Weights of a small GPT-style language model, trained from scratch on English Wikipedia: 2 heads of 64 (1 for keys and values).
MLP neurons of a small language model. Each row is named by its layer, matrix (gate and up: input weights; down: output weights) and neuron, and shows model dimensions 16-143. Each number is 128 + 32 x the weight over its row's rms, rounded and kept within 0 to 255. Numbers have three digits each. A neuron's up and down rows have the sign that makes its largest values positive.
Before each neuron's rows, "fires after" lists the tokens most often just before its 100 highest values on Wikipedia text that the model never trained on; "fires before" lists the tokens most often just after its 100 highest values on Wikipedia text that the model never trained on.

fires after: " f", "en", " re", " M", " "
fires before: "l", "il", "al", "ion", "d"
L2.gate193:150103122148123132115179110070137149163093088097130163143107145071154110064089097188057108103210155130076158077146162128046144092118106146175107161123128172145186144118139155121169105107163141057093123131152117181120145096075093104100122179081187136173127159131153133181144118126193127170154153153095140152118146136130160118112164098071157122135107121096101143131131180093133161130130
L2.up193:144159165150182128152154155163071124129117091085099116034096148122152194210070173148090132131129120103174121132118139124101091134183103119094148057107084129157181104106140119108107154111140124122131109163155127056128086152127106144185130143082148143155155145145132164122176134142086171144096127137069113161140160081100117118078191166153078107109145169057142148138145120192122137093122
L2.down193:072081161092146105106177156080135096127114173103120060144119112134136150124115110118113156098114141152091139111129129123065122164144126125146073111149084154000114114138168143113127165040139090139090170075114153154129149160135141107169096088086116138108154158168132088090078045102141152146155167090155090155067102184113174128093126107153142147077144092144104118085131176124165066122105

fires after: " T", " o", "y", " b", " s", "r"
fires before: "al", "n", "e", "h", "ge", "o"
L2.gate307:120076056079128137113096099100144090123111168128089142130095148139127151136164168121145182185138117133128131149112161139128098116111133078079177121158165156164151074165133130079080120120104111122103132072166122183104161140109085181141104112117130131110132120125122122111180144096148113117203112084134142092136127075141121154143144116104058118080083158098160094142149110110188099105132
L2.up307:128161119193096091123093120089179123144174141115108099158142152091153135116160123123136143177135176198113134172164192099147115119122151170136132105094162147103150067115098111094144171126140083096105118123144062056093205156143165055111148150065145099152161109104097151173152207171160139156136123170144122111128136052132093099189094139149119152170076193138114136138085169092160204146106
L2.down307:153144188109147102082105135111118162148091126154143146135105175138185110071083122064128157139089090185117050130190034130172129122159136122135160124104152185116116090132142138112143071080102075110166189177122066054056117115147120056136145148182191157089133136145100211118112155168146098104129171110133095140114139134124087106100127080113105103139132156126116119107193143126120151092127

fires after: " of", "o", " for"
fires before: "ic", "ice", "en", "er", "ed"
L2.gate126:155152179076127109159128140081115067104103219171080165097102149131093167135120185132197187116135134133104150135114130148112166120131173115158138078157168124143147136164102098138212135126120099079109158097083151100101114139084104139134166101073149121105162115132116140153075122123124166077123140098145114171095178055094123104156087118165152138119123146124125089183140117130081114099156
L2.up126:077135157069209101139150156101178109085200155092112156151187142133157142059148118160118148115148098150108100133174099147127168188142099180173168155080054152113154145154168103130133129154070129139188116089153148101102144125144169122120142096184168068104073135140097180143129105146119120115065159126142129128136150142113071108174114156118154147116135147136132153095166174116123147189129
L2.down126:114089084175155132126121135084088136093153106114077156188113116164180186150125117083152080115118117113139161112136072119134104136175101130176085107106161130114092086116111120090111122212058099118168138075136131142205125131199149106101169123113132159153123165111069108151147119151161124172116087125105104157182102141142152080081080126176128102106135104168162103196112124163112168099110

fires after: "al", "e", "an", "l", "en", "s"
fires before: "ed", "ation", "g", "ge", "es", "at"
L2.gate302:152166149081159155099150146133092084093104117122107134157138197124111150124180177129144137108155159130154076111084096093165116152131168188159200119125174157168135120097196124105152170072161109127115182061120097140104136131133125131058070176167076107084130126091098122146088150122096152142099138142140116164178159136149098113102112105138157139128163177156184124099150097111115072157130
L2.up302:144157153082139116129106147130087109104121105096141127076142111131109150112119124255176142144134127134139101119199052066157145134118092133155200122158145125132078181147160123186165131186140146160125151095148135128148063129186147085120153130123154146130061146124152127164065138131115112134160156171139139122154131137068110160101131155125114134091108093118119160129108120121115133137186
L2.down302:141169100154038108143129129159144138073096180128169133118105152130102172175119156157106142133118166135101121163161112168149124091203122082155114117104184028124124088136151124128130123087088151120178127151136137166181149121155103112096131097140138142112108145125139168144190161134126129084137054134083077153120092152118100157135126178163116071128107109134128110145155154137111197109171

fires after: " in", " ex", " be", " pro", "in", "u"
fires before: "l", "ore", "er", "ess", "or", "ed"
L2.gate53:141135140148137124153095132123091106136115197129130114168173073083135126131118188157130158139120133095140165117129089079090106195142105151128131200163121143156171117098106034149179109100074110111193122156075136154117118168173153103120118109168126187084144165155166132134085111121155103131133148108206106140127176143141146060113111116127161181128128128147123198106158178154084102149144
L2.up53:155065104117132093089120122091082083123130161138096092193143125136124121141138112114171162147145141097182198139132091119145130107111134109151151139114116171101170092069176105155141108107089068120151147124114061168135111148152144084132132152141057144101171164116124077099121093109135080175155117140070112058134102116082138125111100122144135120125109090154154168089138217150140116098096
L2.down53:106151077192095113122079151151174170175177093098130162104174113154130108136122126155125133193162127130089129112144142133106103150109100094058160137165186117118179175142153166094140060143106142157144080104186126183152115070132163152101149095130081116102128135155135088133160152131098114167130125087101162109110087106177162124181110154155155117177118122187170147175139088130164138102125

fires after: " s", "u", " S", "s", "a"
fires before: "ed", "ice", "ic", "e", "ing", "ur"
L2.gate120:121163129051144162112144146099155107158115202157121102134117122134126143073106112075179118181111149151081099106049152107135135120105136117144126141108089152144150071133091111162159142078112146083172106173151120173187069119154113101093180040114118097146153061095068154144122186104134130111108144116152185090117170119109100070126057145085133073128090123114108066143058145125144136133164
L2.up120:126108156136145158165134122187110173116159125118163146167133128103184117127098161177095064165084100120122156097108183101122157081129122128124150150107132099095083092139165096124069137146034076099105157139118102076146138102133155145108129083110155148122118092159091139180151128128152043168157169070133156061093092147146112172148140145141105086094110107158150131139110117070113077152113
L2.down120:090185157151138163118145115106097179141061130152125123125111167179124187146153102123112095154089138114137099136155118084128097093114115151165134091075127134145021115169149070132111096097105169160185158153153134127188106087159180141117116084140112097109071103148133140121125138173138165141135145106129158116114108090097081099087195177111076102164057135135160126191130105147080106069107

fires after: "in", "an", "un", "ol"
fires before: "er", "he", "ing", "ed", "em", "ou"
L2.gate287:103125144118165186112144087144151094108159105171166146141081125178082161128171166158153143152127157143143159126101124159118123160089101104133134100092108143159152194168093144107102104099132152079111133108133168146175132081126133193113133168137125129143099091209138138143150108137123162066155058111108173110107191123110097110123165178078084148093086099055171111145079060122109098119138
L2.up287:096125192147117174124143115170083082128131113178167149124122126178122134089142122153114156112090090113091116104098080111101134214073104158113101133131119128118143160117146114154110130112147171145154195106093116119179062075111159170128164163136138106191100121144157129122154120127162098131187094102092132142096177116163136123122140224091070148086138118113110150165090100107075135101179
L2.down287:126118129126147133122092133112108100089141101102132141136188095118127178099124143188136130150083151071109185182131113118110098087143120142099097110111078106131199106070167175150139084205108082135151125129182131114065092104168138152093122135114126126158104067109095136132139197174159114136123194091193148190084146174177097142105112162107163115143148144160155163131147164116122155133081

fires after: " m", "ch", "ol", " v", " 18", "in"
fires before: "ic", "e", "ing", "ed", "es", "ol"
L2.gate426:139094170072158183161167128165120098112136111171134133065152105158117193160100106116122096150128097189133071076104205107139135154081109106107099155110169164164096152112148141135164114093175126094135129158112131142119113099110100165117126097143113077118166116162156091148164136103137188068153097058148163149112132093193083081073088141096065142143118099057131058116174126126098135132170
L2.up426:116102141053155120163135124195154139174121116189176134098110158176117126181137067156092094101118063186144080102158152094167164097113169111096132149082138182097101153120145121139149157098193126123146085170096143135172103110106094151125145121111102095135181115190170135165158162118125130105128114086128167155123108132215097103132108120117054141133138120124127086089126121155164164119176
L2.down426:080127072096111140121127205103138143134133046118161171124129092142169144168159099136068136112087094126125122127114144160076135078165128101125199110132104156101092151116127176157127074191128126110108120190098128105146150097110133151146171150128136174152098057154113144119156157144143084109136071125140104105112104145229078106136095137095157158069157153157125117160114131113087142085138

fires after: "l", " L", " St", " l", "st", "cl"
fires before: "s", "e", "ing", "ed", "es", "he"
L2.gate63:134122123116147120151140181223106080133106071152129141187094148125150141111122089150140151183108104186148101086138180140150198157091122103111160108076163140153076143135170155171152146144168108111138130132160146091162181165060072143112085177148100131087135044086147095142223122065151146127115103110161095166095136141108078118113073118148095109158128132163138069140176118144135098122103
L2.up63:153111113104114148128113100139119137168158095163116086180149124152144126135174099138198169146119106104155169092135127190034132151127131130134090102141119108135095157128126018139170131093066159126134107127196062137144158109165133139182180132089098082114116082106187079167160176140139096122130111094101070139085143127144144111132089123167139119133172131107192093192120129151127120131089
L2.down63:124143143103163079131197118057145126202123145134120080162123137143154037140101129150126135147110116201143108157138113162173124172113081126102179100131169092123197063078162091172128097169174114112135123157133141089121163100130128166145125099175125158088097109086141110128125128111164117118088113074158106096138111136210097178098138148159098116100126137095138100065120137107122115117152

fires after: " m", " E", " M", "i", "at", "j"
fires before: "ro", "t", "th", "it"
L2.gate343:132125170121153194127175147131070186108191125091117089152159110132137197173075119086115122116182174104130091117096120153103074108105160090145155089161116141140138130157078113129167103106152157132142181121172131139100197086113152164099116125096145128120110111139129119195080091145143054152079113155157175111137122129082145089125148140138128118192101160102181158134158122093138100050119
L2.up343:137143126105169176083146141146117168153115101144130133188170101120150159116058098112106098100172152112040145071094153086097133090118129113131125128135109154109144182179109106080122086127113143100191145109149149146094151103121150133116125146129106143116129107239062117153045158104189101129109135095156159130145112193084136110168170164097108141123125171102162139124127140080123075147124
L2.down343:091095141177078086155145106099115101146105109107146079071155109146129068154112146097163117149137092111105138106150162096075144132163149159118088137160106172003113141131101111143094088201152162168145108104136077125143083151109182083179146122153211130103114110192090138129137180098117120123129132126119113149139076179170101165177111121169097114128167133078118167131146147103093096131153

fires after: "m", "a", "ir", "ew", "il", "ther"
fires before: "ity", "c", "ist", "o", "ad"
L2.gate286:115137109135138132125128164171185101153061176090131132103146131152088177184154141128088143068190129069163135169073146126175141155147154163140124167104080128126105106150155177150114137178145168151123121164112132109097128145177127096090150100134061174161135167174152133114091144163119150170115169174141120179069162167108112120116093161134161181150109151152144172113193109142123060149139
L2.up286:139090198120169071128119089134091082118122086084174157137106128143064111161195140120097148118123156103094168096094114140126187127144171157119166172077110142137143090138121143095133131120111153114134090089157126122161067091167111186151118129104070161104101112165134087072128096084176177104149107132114117134046176158111197135156064066169139166128097107143110124102136110146072074155111
L2.down286:096120159179185105154106137184116153097181160189095070118163131166168115096117073154153156126191118193160084096170158129130081091209150131191102104140076164107139137116081146148141096132142107146124114163098136091174110105171126139139094156133139149130123075105117192168132156113084073033117138109133117139139097127200134074087147181110113109157144120108105098114193168136125133146128

fires after: "p", "ol", "re", "on", " se"
fires before: "y", "ic", "ical", "s", "e", " of"
L2.gate76:179153070118111149111176120106184071094131143149146094163104160067106139108082103075142177084097118055123099152158135140082069151127132162113121112151137138155114120115111096198159126068124070056097133101151128185148112155095126144113085134194148114083096120169174107108207122142175094168070121155160121082150110087138111140101105103144160101128103088122091114129120128127166121131133
L2.up76:147169102108106119082154139117134131133084160148171116132103128142116110156128103116125160093089126074170123127190087092161119161124155123121090109077154157111134128065136107149140132084153114098085130069136159222199143156092112128052103178161146100132090115164153167126155163139130104176070098127142123117161107099085097189117123123138172072127123066145105092157100115093149080122102
L2.down76:050106126128127113119115145155145174090146100166107119127136171118078065127141108167105143150181137191171096077114108109154141089157167160176113149132119111019100130110120167108140043147088104130106147111097153136178103131169138141077063134124087150155131158149115159132096099147123103109140159100142081162178110118098094127090167158115126069151137157199108145138164164130118179120130

fires after: " J", " E", " B", " e", " A", " ex"
fires before: "ly", "ro", "g", "an", "le", "n"
L2.gate191:184099141152110131085179086118111139098159110122145102103134121146109145166122113216116162099136117110134099112129193109197120162108125173140166111140123125135106087180126154146135092065140144120138153125163120156194202082114158125096172083102113148112107136096143108159069019112103090104169159112080155156146141133148176101090089108124107089125120125138120121098148143088150103122127
L2.up191:131133142147128118075176111067155106146093135083160108145102145071092146153122159090057151121066130141113105151131184138084162119135162119137169063161142126124061111181140129116123102152151141054178153136169153145201166118138151088154112106102147082106169126137098062135144110152147161104158130102123084123100111131108150126121109146099127135108119103115125049014120170110153103166130
L2.down191:092139127186137106117142103128226163151102117157075139102158121109077138153087096084072130163202073146099153123085142134122071130129113137138080142078143164069105108114100147148111097045107185177116091147131111104133102180156113114093166173137198121145100100116099135143128156158131072053191097087100125101146159171071091128151104116143114069150151152103170137128126192129108140161135

fires after: "ist", " C", "p", "o", " c", "um"
fires before: "t", "ry", "g", ";", "ri", "y"
L2.gate392:136095109090140151151136166120139123097128130142099132086122122085137160110125110096206178164096073084126119125110141138179076146120147166154118129086102132140086123066198170158120179168121112130177124112141089146182158136123132131088182144143122090170186185085128117071141127084104177100152106114088114126135139110089103117203159118098123118169116096123139041126140111169152160080166
L2.up392:126012131072123145139111136074157129157138109145137109148159077124116109118108125102163138149207114104150147142118101148120131184147122145164112166127165144135137085097102092130156087110136079163107118202162135117136144141137092159172101152091146107121077113144121179110150107108086152115047107131200106039120158075139079180101112106145112153182105105078118145166086146138083126105155
L2.down392:096096097090142093190137136095176126159133107122139109088083155082109139132129121165166147120107159191127094127174143157133184101112132130121152171127178172126127115092142147132137144184151123187143155169138115078168161126116156096082085113166105135068103167142160124078156044145158051116100103149138158099082148159113130137105145141131091141134137176038153147165158157162088127086174

fires after: "ot", "if", "it", "et", "on", " comp"
fires before: "ed", "y", "ic", "es", "ing", "s"
L2.gate144:134130052161120104129137143109081104097143128099084162096162126073146102131095087140153154150068141145185082066165147123199087158082092120177131110129129150154049201120193137123076119128170093112137092151053131197121135062127103128139140159136110151127118110079152124172146108144147105162157145101162075120112091115147076141130112134071115072173109114128124134129131085114176090081155
L2.up144:093148070084195105157145114120133077116120109144159123174155143048135158139159095082153157126107101122152149169115105109152118165152144091121132139153097037117084079133129074133123142093127122171115144138175148141146140128141129146090122184179133070158128147123124207100147129181120093105114115132109112078112153110105122170135120172138142186081159118130134160058081223083111122176086
L2.down144:152108127161100135173166195123123151118102133163133089142135094126117181136119113194129126095103121088150110173144045098152119114137130181186090138124141091164111115106111110118127085073067100138071108152180191112140089159111089180138129139058111140120175129092123129114100121161092107103077185143135122125141160130122091154045078171098169143168120106101123089156139097153178178114144

fires after: " W", "at", " ex", "W", "\\", "w"
fires before: "i", "at", "o", "it"
L2.gate104:131161153156158154089116108148114159149122202098123149168170172166118131129133129124087113144159140067158143096160154101130168146093111123161163101157123105128118141151144161051155101082142145158117103141184152133086174068164133167075076105119123122104133206150195150139131066162166089190109162152115096145073182094131141143142133112094160115133137161121076094202148156137141091164093
L2.up104:083165118164158113120067107121099153163081106078183178138127176100110147182113117156086149163092099128109137163120112098160165121161100114152136076089118147154130074118136119125129134150073160099158090110113071114068160113102080142128087167180118170084119148113174201167164130113119093081151110170091139128110125123110113127086129089163076119093194162064084130118153132140157132122130
L2.down104:129127141114179185135135119163115150072113187115108153165112106105136098081093125147131135126123152100126136100140105178093156091147171134117091140141134139108173143095173161054123071181149146153131122135117148136085123117067072105139108122114155099145095145203071108120103109111134024138151159174139099128159163185094168186151100101126193057116137167166091126098123104120112141110111

fires after: "mer", "el", "ol", "f", "ear", "on"
fires before: "a", "an", "y", "e", "ed", "ial"
L2.gate249:171154148120119159131145077168118160121162076110111093176116150122096188133119151116156131117134200121175148126128112123075129191161183164094102119124088155136157113123072071126152160116102137112150104122089113183134124111157120147102116156146097088168087119150169142203144161117059109112134118117104113056165141070129080087140190150124170100095122154122128135131127071112129158135083
L2.up249:136158137135187087129150120146075093130100118116152186130075149144079098147116148158124145117097127134116096083104173120195161124138109112142122109136114080136108159133136113105175106157170149128151131107142159165163152097114123098085146120117085155108078139109193191130136140065168098137132123096072128146136124070211163140148183126051105116147200089089126097122116046081144084136194
L2.down249:124113132131084165126109126084110123096128147120157076137113133150174092169130141127169129114117095136126138138136122109117116130142098136128170142142124141122153174120130095126184052037123107117150127123096057096076151123200096077105111096144126057159068111152163148195076182160114091107115063133204110163155098140147066173112073156106111113140116102101168176132140101087112139138141

fires after: " L", "l", "ill", "ort", " Al", "k"
fires before: "am", "el", "or", "n", "ad"
L2.gate150:145113165076111113094125150106061072137068137097131118150083220128074131165126083099168154068126147138092142124126128126107169161095172144087099105101119128156133153166156137129204127078156052123103126107091127120074182153101118154146060162156071132110120134154195089221162101114136100121187127120083093158135169112129102118154126079126116108103167107129118113133093089131126172093152
L2.up150:137130083173154123130179159196139135143113080110106166117095123087090114170166151115115098093090146108128168170166148106185131161098137133098152072117102183127187135195105150179169115135175140148098079117121162130140129119138172142125127122112143174101089176177151175115144105106172139079105141127074167137105069170152130063126182109156148086114162059123124116120109177186136108092139
L2.down150:112151102128138131095108076140184133104144130140079181177090151069063092153136145114120140085179140119147112173192138167157133124068113190176126149128112120044093147091156172125139152126112083132159116086109130144140110144138169103058189052127129123133096146114177148136125144084079057131126109089126083122164098095077167159118148113114133127152094043148101105129102155182114141119149

fires after: " p", " P", "P", "p"
fires before: "c", "v", "p", "f", "ch"
L2.gate247:123208138096127163132071139138092149153138143129153153125131134171085137099146151074094120155159092100147148100145173132100124100089111101104156152156115126154085100136109180131109120134147132070161138141132062152155106067103106120108153204131136181148138050122075132105097143101108194112101127134157173138125122154134116007128152164108125126127116090154165095070098169122151154161107
L2.up247:142120103076187133142148125146140119153104069159156172163088222109100135141092198043121093134211064223096142104111155114114075150116083183107099150118134132109138170100112093131146105090107117086102105133112141105186091145119140199135117107153145123133129082086130142122138161108193157090132083108099108136099126137108129172119131082095093072108126115087161138116146122094092116109155
L2.down247:106132145182096126108085115159139156093171116107139122150109069143201137119167121166042061117159130105120193159130157167144115107169082113227136114142099124130132171137179149130081191179085142110155141162103140138126143077140103152170086116135027128155153146079148129083084116155171142108115148192194130121121170147148147092098124133084128156130116167172154105127118160098114119124090

fires after: "as", "t", " f", "\n", "=", " n"
fires before: " in", "\n", "il", " on", " by", "ed"
L2.gate369:152138106107122124146130189112137099141161124159094123059198146130111197122083143101146155103152161028160129090172144078102126131135156111165104197124108142107131087087133137111107108110115130186115129141192136158137183123145152110117095184109118111134161160195103127110102074138099131117121160155158121162143172150106142136094110116068138136127048176162141186103126146134134161130090
L2.up369:224144099111162138095166149135139096138161124139116141103128157112132180083194154171091134079171118146082217070131118089138156143074100137122107186159125073107079140136120163076148127140083103131126108093174184122102119138101139105140103151166141159102081121154121099145109109151180145140132102154164054116093121149113174145135056088068132127109122170148092145129116129136069140115146
L2.down369:111143158113106159160125133070166129108095171129159149093107120061142116112144104135124097153088111125143132162132113168202100135152118166116177061148140133089098175099160116095110141193102099108109140107124118171095130071104127078135108143089078202122122091149139080156143076124182119078110165157162148116152114123116126121120167138174059104170152089058093113127098159110112173136160

fires after: " L", " Ch", " M"
fires before: "ist", "el", "is", "ch", "d", "or"
L2.gate61:159103165199235166181178119110126118160159149080139156137107159115087141109126122113109149118102130105128141096086130146191142134144092113176153119037087132114116133119076121090152112141151128122129080089125132078114157142060076119127097189115079158196154189102124170140088109143074132118137122137114096173098172137100175097143147127094136124131081163145136067149120064100156141082118
L2.up61:212089139110103100097107150170121176101137065208175075135122160144156122123122151103201099076144138134138126138137152138108110130133077125139073044087149198151143107145080141117132111107153151132126124122152058073155103084118104162088142088148112102125127092125093159108114133106128106171075131130151098128161093120118145133068154078131087088218190114124172126161120151180074104116126
L2.down61:193093102129221095171128113126235146145113158166145137128118136153089120118071144147129162131131149159112086098060187123158141145084132140103148226141123100154124152128156171127121102081140137191090069113128158132126135141122129108074070145101100109151173095095173167123101100124117145149173108159085128114140106071110069113190174132093122147096093173190136124101155108129175159122156

fires after: "ran", " in", " pro", " I", " In", " de"
fires before: "it", "l", "ess", "or", "f", "p"
L2.gate246:198138137091166085154116085095164125129177154111111178178162125169166187108132142096116164107140160100084158138109195199134084171092124151148088148137130115149142124137074077133146132108058086099155063077118137192122092118109154099124139168114087177141177135067164138166164109138142168114142102108177128069170171103114142110154124138106139117096116097147148162142158166121159103167154
L2.up246:136117154068199093100100107069105121130130131065100098192135124218139173118122178106100110143125156127055173171101125173134131170134108112147082146133133103139167118125069098110149115153068103094179111080092106168143085140139130096116120132112091159186129153052130121157136174135119183128162104103136103056156155106137198129153152145104173165111149123166155134160173169131161112157103
L2.down246:097151103181181105090074111166129121162145161118072106148107090092135116142141121130183117096125112106118146071140093123099128102144174154156068142179132135060122134157166151123121066163054141184142089155181131134196129153186121152149084129084045124164147210134104124139101191172113136119162103078116109075148145154157167146085144127118174096139149154172150147104088157095075158108060

fires after: "p", "op", "ep", "pp", "l"
fires before: "ation", "od", "ent", "ed", "ar"
L2.gate390:097175123150145145096083105113139124058198140124097103171148111141089151159106074154118205120152125130188115100176138136126138102122132155088171142046121093129095100176078157117146135132163163112085120142227101174132106075153096154168169165143110157108076130102137132104107191156098175151128119155172162138111147153102101154139149137177123157133123163140148079113139180138131123148137
L2.up390:102129126097116136138137094176139074105118015108089106148090108059134088174086142105163133077156153120125148118126154192111144132133139142092129150182134090172110094192189170134115167157130116146150196146140106166132146138081121123148111150088132113124114126190148119168124125030157206129122165151110169103122137156100119123101138136061129155056087135139130117110119109078096110173135
L2.down390:085158076075127134075111137102172092108117130148106098122122120137171120083124081120168109157096150114147098072144112081167134055094178124071102213146152118148098113112092179084137152131130161174101126117154172117120141135010125129145096186119193118167116193110159111138111052176121117148156085125182119053148138129143119107137109158087144126162123118133122153102141087113146123134143

fires after: "ond", "in", "ic", "g", "ad"
fires before: ",", "\n", ".", " and", " |", " ("
L2.gate194:173121134170162140140140097118102145069099134083104137120164166098084158110082158160134140060129159129075089099092099129162113153129182153181128092154114106195163126119128143151119116116118127082207138154097133157100111078137131104133150149169145125085130150103145165202124156136108127060109108047158105159125130193122102038123065149133116155103099082103171039094118119153134147145103
L2.up194:109197113168142161170103106177176170108107127132140124113169094112128150098103141169116109082091180145162129130135093105141151123143175144144148109148109124182177117122096153188135137129109087131162168099105119119036141131118103112150162120186162059111132087144110164141197141157115148131141150099170168139080106124124093070155119157135113152115104032102117147142163087156153100150083
L2.down194:109075130179153175200118111121093128092127169096118139091158111150129135101109144137102126159183125129107107153174062142115159070185121138116160110122121131051083085107129111120123132172109134161079125120106117062095212161172160108126133130114108130081090101201089126137145116136152064145167158135120141192119105136143168117092131131171154180122124131130177159186090157144149127136169

fires after: " r", " R", " k", " th", "o", " Mar"
fires before: "er", "d", "ed", "n", "ers", "t"
L2.gate11:210109163082146104103175126171136113115105171167088132179107093132100137138118137113137170141088093119126191145137146119136074144141150126098112090163140107143096082179142131175103133087067184151167190159158155097135153153121137149152124083127142083152146131173189106105077096123135151151104188117139094113144169064126117089185099095120120055152123171155097125130154177097136094094165
L2.up11:141157114142158140175134111207176105113163142115084107130150130118102123129141142159189078114147145107168119180179160099126132157166120068116154101123144153094163141105143054105122163130112092159132138155114168145135099125105133193158142125137051088104142107161124134095084130097109093137120226173131132117147187150115119131139185163090085097076122119205067124095060140098121167142127
L2.down11:106127149170121140208091112098156114074114022106133146160098179160141100130101082193122107120157068145141090157072112122106095129107084147199165077070085141047123144099120108093121166107109114136097149116082085137143164127120085118045121117117125122132140156122096166110127116133132152145125139125053132126081111085120087145102120181132155158131088120096161121148152175142156131145147

fires after: " m", " M", "p", "i", " p"
fires before: "e", "op", "ation", "r"
L2.gate124:095146171142085090148125104082127144114172143107139106128147126142129166151142106132082158115131150115166059130116163124100074137119158117122141087118081202173089087125140156073125109110142135080107137135133106118126157081138138116157140167114198120147104159162142187062096126139115160130126079133131149149127140121048108125066171145152087125082105165163157085017121091147190083106151
L2.up124:130122119118135113079111076183123150088116082149102126128166120120157145160176119128140116102183118144161171079117152076105180108098172120087150084086130154122100117162139198116156070134137107045158149145077147125164173047130147118171166146120124103126105115193115169111134137141144176132093127143139126128168160151106140085109120100181164144117152052158079134164090209154164135090170
L2.down124:097114117129206097135182122101143065156174047121132111147146130125166093163142172183131107136119063123163113152083158107129147107170135097073141091175083068126135187142118164141139156087074080154161094156138121094110151109116102099143140135144136084083199125144116153147173066140152148135104099090154195112110165149140121067109133090154129139121157183099137149145118113111143169118086

fires after: "ill", " st", " c", "st", " pl", " l"
fires before: "ed", "am", " the", "ing"
L2.gate113:127116128151118116129069145120132140116183173170099086066159117115119112132119069111109077150076134159178165100119120135156140170106058183145142093091155151153167162181119137126103131134093089119150122150165139117146170154157110094131083132093117112123095160105110107162124151118136151158080091040117115135087151093145050126122119172112147177142112127133194104118049095159135139108147
L2.up113:117063126131120095114121099127150143146124140161070132134113127065148102103106120173085176151101100116129149163075115178152158127105125126181134150112146118147133114100176125119112148156153159090093136063146145108123058108145179211120096105155112163096057094111151195128149190107110051093114106144079134131140117082111120167140141129116118167108130115135156079085118119151154054095123
L2.down113:135193095142127131111148206181121105127164178096114145107107153114111116135112126099176146087112115120133170129139148110179138157116116135171137096140104105121124147112105081117128142135143101160148102183175134082082105163081118138078180160208142127150124159084129113101097206106147097180169126143153120136229072090178133097030121127168152123114129102114185077112101139152130130113153

fires after: " be", " b", " B", " ar", "il"
fires before: "ame", "ad", "a", "om", "k", "ther"
L2.gate174:111108102158150135171107055119143138114113160146143156169145123134100187070153162108197160071143110154077082035177136162126077122114174149100139131129168174145108107147170071128173152132168101103137126131176145120132181179104110144114107129105031168151131157092109137133110146104189082120104089135091166200054133121147120109131182094176112150153109177162130144147116170138155109151176
L2.up174:161049135145104100110119108181099096056125121198153148204033161132115091170088126096118099149123165132173126099145146146137133072135159067137181116070184157112111113109171079111116095063116157071170106127151159110117137177147161170147156064122127106122145124127161106091100131106193128151136125134117149149073122159089138134134111116172148134154133095091124089146160148145151100103159
L2.down174:102168151120168083107100068079118157147120188113141137098126193139133112081162131119153148137140144116135157104102152133075111106162089119133070094140164083050101130133191089090118124102201147110073092110144133084132108108107145129119115099081151162093116123135136126067140135125123044174086076099086110136101093173174086135201103114120142132116156180160120061105124111149164117187103

fires after: " p", "p", " pro", "ip", " P"
fires before: "ul", "in", "id", "ot"
L2.gate354:118151093096146087111139138095174091157131138160144061149144132096157210104117042088151155099128122132116152093090126102137135135056105166140162135165085158147118151081164105133121106103141183086116138107104118129154125143113133096078087150172136096143150099154137124095199097129149178092152070131092117182042109088118106095140152161099092122108087152107163076081162152138141111138109
L2.up354:094148110116089106177163099078117097172106129185160095116171106095099156117098113065140120136147108119132117083151119091167140140077138116108120119161101131104120136075189104111133121076122141093164100134129159139153115124143130089087149129141127063126137070087091093104131119154155160092137081104090148153106079096151149039133144181061079132150129097145180092174143194141127121097108
L2.down354:144154139132120083129136072169107089159134134124140109136108125127143147161145153176101095123142147109097139168082100149131170095193101058132147138138145120099138071072159164118078095167121057122090177183110122129075104118135130115122141135133149150123092104138100078187056110117179124184112158093117116109136142113187155132060148117128153198131087079161179127118105110139162149167118